Weights of a small GPT-style language model, trained from scratch on English Wikipedia.
Size: 13 layers, width 256.
Architecture: rotary positions, tied embeddings, attention and MLP in parallel.
MLP neurons of a small language model. Each row is named by its layer, matrix (gate and up: input weights) and neuron, and shows model dimensions 144-239. Each number is 500 + 50 x the weight over its row's rms, rounded and kept within 0 to 999. Numbers have three digits each. A neuron's up and down rows have the sign that makes its largest values positive.
Before each neuron's rows, "fires in" lists the words (lower case) most often at its 100 highest values on Wikipedia text that the model never trained on; "fires on" lists the tokens most often at its 100 highest values on Wikipedia text that the model never trained on.

fires in: "be", "was", "were"
fires on: " be", " was", " were"
L8.gate267:543536390505523505428528506565518478531512437521501635503460442527427527536472553576611538462532472512474491565457495460585517465515432499568533548566480470434433455533469457429507577371480585571473409524452530516425517501528487504483453420394372528466514455426518453559515426558515507461
L8.up267:475500531425443435425515502567454534466521431501396412502487424596430496427470526544532556427602500501517488565524465506572489498501501514474504527474517507567524458529480522452473471456501436440516484551454460595413586466557376452501523542580445442573518522485424493561477405494538518517

fires in: "the", "then", "they"
fires on: " the", " The", "The"
L8.gate84:577487410515540593540518472538458509448548615412435521548486489600511517545436575510519452411511541500519521445434416554464508638565528520555558534482585412533475481522511552431498543506382514499505497570548465516533569456528483511586480519450463502537521522501419341431500501485544503485
L8.up84:555587473552518592459521499496466429594473520469487485589445449426466611558393468407460466475573488466490446482401458560503486586534430566497549424492477569462527505545539577489479510393435432478458515500504524408442571576556576599537476561534404541504590519561473557484503500473459516411

fires in: "the", "a", "an"
fires on: " the", " a", " an"
L2.gate44:465514484541430417556535522440509389467635542507421558508564427403515529450579484516509606489564529499551448459521474536543535444617484470492538457497534387500389536487549399479513526546519503521552517561386520463438588487482457523572456518542518480523448488485386539466482380460480479461
L2.up44:524507491514579634629512556512421471517502427497468513493461575526559499479455516499515484430479469501478509420520510530480547484496485515495453433500417452465541435394585554495501519479513540532445486441485533550511492543517507430519603411442417515512457515441495518477549501499479374612

fires in: "at", "attention"
fires on: " at", " At", "t"
L9.gate500:405635486545555471559489550434453501473415453478434572523413508504554517448454506554514361410470545461521513534495481521494588593502534535531594456579550478570527501420524489491595497405440527473481426465488553562435485552512485585539504468475527438444435541429521448445503506508516485484
L9.up500:461545512536488572542447495557458400477519496484432530517482532512556515514500478540574547416444414604513523548499526526504449561527525446450530496464556487522479478464491369528466584525460426518614505424434549510494480446510599521439568435418472502506538558457652495467472413476477488468

fires in: "eastern", "western", "northern", "time", "modern", "southern"
fires on: "n", "d", " time", " than", "der", "g"
L2.gate58:534514403536507579506548493462460438576535520484538567479501450587546576520510523460437407487491583603425516588557553394603480546547506465506611541500489418421530518414495566605557492502571610492488562504445522487486508430519521548511460582504456460533518474533476535443538457508535428424
L2.up58:595513384519447491378471472468564517561459463587443395511479590514443446540457550541433515471488523504531458536520534501543491568528449430537472540484571430496563457444473478517379528494485529474517383502487446534511496494475515440497445450517558458484486471501542525506512483464569397508

fires in: "the", "they", "there"
fires on: " the", "The"
L4.gate124:484600519475610541481520594369482519621501458433507497540481453572513608575446549488490481413593457507475532491491440490462462562547523452475565543501607510547474569534417611574505480463553551524526475530592497486466560562532509506563585464433497502575551517529473536495494478476490456447
L4.up124:547564512491636461507449494568547552477463530476456380532550504531597528598526474447457499502507518463402499500514512475475545461550525505433445429467456523443572598517533633571461448500441441557525569517543531420501601552476522458552502549550385503497554599530500525415523550438502507480

fires in: "chinese", "english", "french", "australian", "german", "british"
fires on: "se", "n", " German", " English", " French", "ish"
L5.gate86:478479521500382396515490512515454471508489546550488453549438517586471557504460504540495504477547533430453432551560480537508489361590536566463504513463470458507438564474566487494485523425473509500538478500507560454420525506482455474568500496472532491514494507480380574491474559459497518464
L5.up86:403477524581485442541445553495523439500456506495531448502542486474398570452446484587494511436480476476461504473484535356466503505558502559440517472515482435409460424473491487519540532529514554538478582455430499502438461471505491516590438527519556412538552517437444516495501453447500527492

fires in: "in", "according", "during", "despite", "from"
fires on: " In", "ing", "In", "ring", "ite", "rom"
L8.gate443:442555530515505495470572521390511495534440597538427579647455541527488501521402588527573526494412488531523606543388503466531457472605591469477587486539407565483456548465545464570471543457568512513572352492541489449474471568576561448560510511402487430490454459445454462503493487600489505512
L8.up443:478417545583520611486517544491539507434468603429454573547483466513518499525432540574569472540509484456536416579406435499572446495507493456454486465476456526525420507503462548532488495417607556535595397482516573491490451530551535578485432483448580545454541506422550524504399519513502503430

fires in: "was", "is", "has"
fires on: " was", " is", " has"
L2.gate108:522506493430490436552474523468498484443499492526525539515488473531474558472508425477538638570628453511487520450532448498439499554603516379550541522579525536447455471506454491413501468467500505481476517523561505535524466487441508621506514446463493448463519543510514431459543472544566555447
L2.up108:555473490512535476472591502487474515526461473493495510420476558450490558535465550502412488569501494435514538367494485467432498487545504564438474539425480507506539449545445429553580488424451589450460525535445428546496517575551478499574447564547448483440457459466538481555507453513448528614

fires in: "was", "became", "being", "making", "named", "considered"
fires on: " was", " became", "ed", "ing", " being", "king"
L9.gate256:464531448536560595404544621470467395521464444554501537525516557475465498613511441550520429464587504557528452514499437616533559476545560524475524517453477570427496535516475525587569495487566425502531472546496579541420522505543513508470452472423460577554478555486511368552403489575568459471
L9.up256:579464452547461554528585544482574496425510518526475554499547485566531435483490487553484460465488499526438561498446557421490545510492557434564602462498530511454482475505510456449556449448613433451489534524477631473557485478578499457508496509524535524502503462464456565455474536455416599468

fires in: "is", "was"
fires on: " is", " was"
L9.gate419:502575466481519538571547563497528430515417499574401526519524538435420606483520416531459537484552479531508510480459508548470497537652490501494472535502436521459476454601502518417504476502541503503486549505395597434557505496557450489541488546500357518464529594429453457460600476456498540495
L9.up419:553515508442480526540506543440473506466537445500581426500441497494418403473475537549478567564531473559547515433555453483513639543515457503548571561446449511473464457554525549468489491402488496496542515472486463478500484372497439509546460567549562474452460389401498601513447511463467510444

fires in: "the", "this", "there"
fires on: " The", " This"
L2.gate151:518515488542493537608498529454574479513483496462484520439544502483519556519582473410487556420532445465498539533524460508395516451578525498453513595476542491517468530445522470556533546478536496496455512476522481485350586501555466491506532457538446471396452514515577376530553468459519502523
L2.up151:527558592472425503525558528525513447465504575479491440595496415422550550485407493462459412586501520564421413535475489549483471450426477477527479478608396505538487534497488544538579480516485526498524543463522502488506538425443504579501529577507449513568538522538422485406488502505460513488

fires in: "a", "an", "society", "available", "pacific"
fires on: " a", " an", "et", "ci", "il"
L4.gate265:491580369511573458423477616496469453542527519548441545509618468433534480604547446500452570495504529570528551500580418492482545476597530508536547525452528523410508532551536520445494513589519491499578452504498439482454621536469441397557451551495482568479589595490557472412548496519508529424
L4.up265:485566519456422565510556566532476502550471549471396493494523501519509413512485521472581481426519426513409519484547464509423555468552515543473523513400438519410486491468468603530528430553513571443535488533600491504493535519412507556504516542558544453366418462486525433443425435447443432470

fires in: "in", "during", "second", "after"
fires on: " In", "In", "ring", "ir", "con", "ing"
L8.gate511:545546469588543620503485513558485497573513470482468518473496494513505527545446495582477474454511501555612491548482491486487569591541516446483549453555402552484510521399524536554421580438451527510609521474496508512553476590538520517512509536392487566480535463477497460503535507518411559464
L8.up511:480455545582588458496451598435485452478449546468422563546539482441467516569483493540473546552493461501489453481634558536513455522509482519402563531461507434472421584504547464512570529371470459463531483517442475404461462459515486590543491579537565514369516447390456556509430531510543471519

fires in: "at", "main", "mainly", "atlanta"
fires on: " at", " main", " At", "e"
L4.gate312:488589560544493545491475579502511487470548453444447585516519497536492491436478509500574474533518425510460455412513527459457453497523458471521576425565499449498567450373560492514506547466543555460549501415450494549443518556489511499504533518493523561466437481508566475505493494547468383429
L4.up312:544545492464543442489449524533453415449485524428435503478489665494520593562535597466479612463515527526587538338467503533424566566469485538535367446521545453447508436524562497503486581544560538477511450550504495484567543490527517514540490479540432515449411445408484489471528517530477526478

fires in: "the", "they"
fires on: " The", " the"
L2.gate91:484531509498434521400485520507469476586444536418483528579535418427545573473459566481446412483494462491430487594485409562488486523538508554446542562535558569506474480493567567539573547400465510485586470498495434500448528599533351528468462481500409516464520528538483411454600499474436407568
L2.up91:509593479527542587517538554497505561495524446443439639542484439534534519585441545447647540514486517466505499441473471532451527421508508555522518522485548484512472487469502516510557484511516550557504596465490500495515507519482510559530483548441465488492562557546563456447537466475509496514

fires in: "of", "christian", "among", "allen", "votes"
fires on: " of", " Mor", " Christ", " All", " among", "es"
L9.gate304:489591476445450476569560482558497481585589501477461430491418508487541491510386518547511474531525553421422441448494452502432513558586531470534526518546524426412549598575548484533424608458442529542542533516507543507428548498540507480490533576482488523561389512467516502485435557427479585459
L9.up304:458533546534574456560585432471556520463519457473489466494531476516511513466532528474520501493465499517465447494462554500451508508507486444448497454479533416509498436469505479520484448471587449549371436483473503527516391486570484500469525568449571529498534411414526553480456567497478471488

fires in: "film", "released", "release", "pop", "films", "singles"
fires on: " film", " Film", "op", "Release"
L4.gate377:490519460473452452569575446430466577430428531541439379530463456562484500446451490527505389518541591553479484654443482483477541459500539507593659414616543588503478506508462433469513489504466635476537355509444573543544472553502500522515542600468476595471415482425512554453567550536542486468
L4.up377:498486491513515524412476492430448537499440514425481530469468479459486539545479511499539486443471461526547485437535488598573506477398477535381510516435553486436531487522438523550457490475450474428485453444531448502474475574450504460478506525473419537457499502532521501500470522423514512512

fires in: "most", "only", "even", "also"
fires on: " most", " only", " even", " just", " also", " all"
L5.gate307:458569491477486435434426568424484564512573556544549522557591455552525566504511483572532418523460522509489558554568552399553572537562408501508485547504517502513541509523486561496464474481448532578475637502367627476406522572490472441509523440443456504510543472521361585477514463468534608476
L5.up307:464552502403539477469496485526516449504525554603447516491555507434519507544463488461530515459601509542543518486439527530430499517504485389528485446486525445515440501532549466527555519615466474490532525547467538525542541488497547487570493471422507624522470516458560397518539478492496552529

fires in: "of", "among", "number"
fires on: " of", "if", " among", " number", "art"
L9.gate97:393515527513590607455535500473544505500581470517469524488456418445627531533478497467444527464534461498499434519537442545486534511550519474533468606513520550452514461454485531515544517446545435441444526482400565513471513450472519487500485528409479465528546506501540385482536520510602528472
L9.up97:460465424545435581467542466482470468480505490495452491541563492481510479585435441463540480451488517465419348458485472544477531476485457445586505444432500456505521491359495504397507507452524469583539488480443518561462440498458546509457444507476525460454385434420496524502404600449523527440

fires in: "only", "just", "either", "early"
fires on: " only", "nd", " just", "ly", "her"
L5.gate486:474536471466589483471446485509448504499476536483580525477506390542486527602470482376525403482446485530567516494478490432526540486496484472476369585384516478520506539515486528576438494387492448469462510551480554460382579407420554541528455452419527537511394453441392476452491467464526533455
L5.up486:444507439459538556425460499490421527516562508492454506493461486474578501512451492408550585502622526419561540494559446420478459415512459524455608495476453513496497491533500564535398537533465524558533479478409514419441579536547489573507524517504595576499471510540485483669524455404510543452

fires in: "of", "at", "from", "attended", "left", "to"
fires on: " of", " at", " from", "ed", "d", " to"
L9.gate257:521479486528539516547462524453542516483567499483462473558544552432549380594439545531482523549427555556537453518455468520519489617505606475503558533503466474468437480422584552506438537547495500484581510544472526572541481544479567676491517570471525583443445537473467515508457518559532436408
L9.up257:370562450534474482518435551420476504414526439542464496502494543479620505514502393458482478534541534532517526532484472505447489509523494526475565582566534550502439533498529432572492486549514469546475450479452522502464481505489427539566569446487465591453545592495561484453506435503385545599

fires in: "of", "from", "among"
fires on: " of", " from", " among", "ong"
L10.gate446:422603541543435574454488540572451468547444486374517409551475562481506621442445485502522466439485593549494396517512463474527496509470580468602543495497482435432432514583494488486467570447470522452510454571427505411535471503533537512581516479511481471482594593424465522519562459550476473402
L10.up446:474627491430389501511546434506584447463553523431544510526434482409509613475452477502588463467506575491581420516483519467568486450494469468468568493508431540536456493625490542536451538498496462577494537494440503531496459488478489511465593477467505410515497567398555559485587583500447449492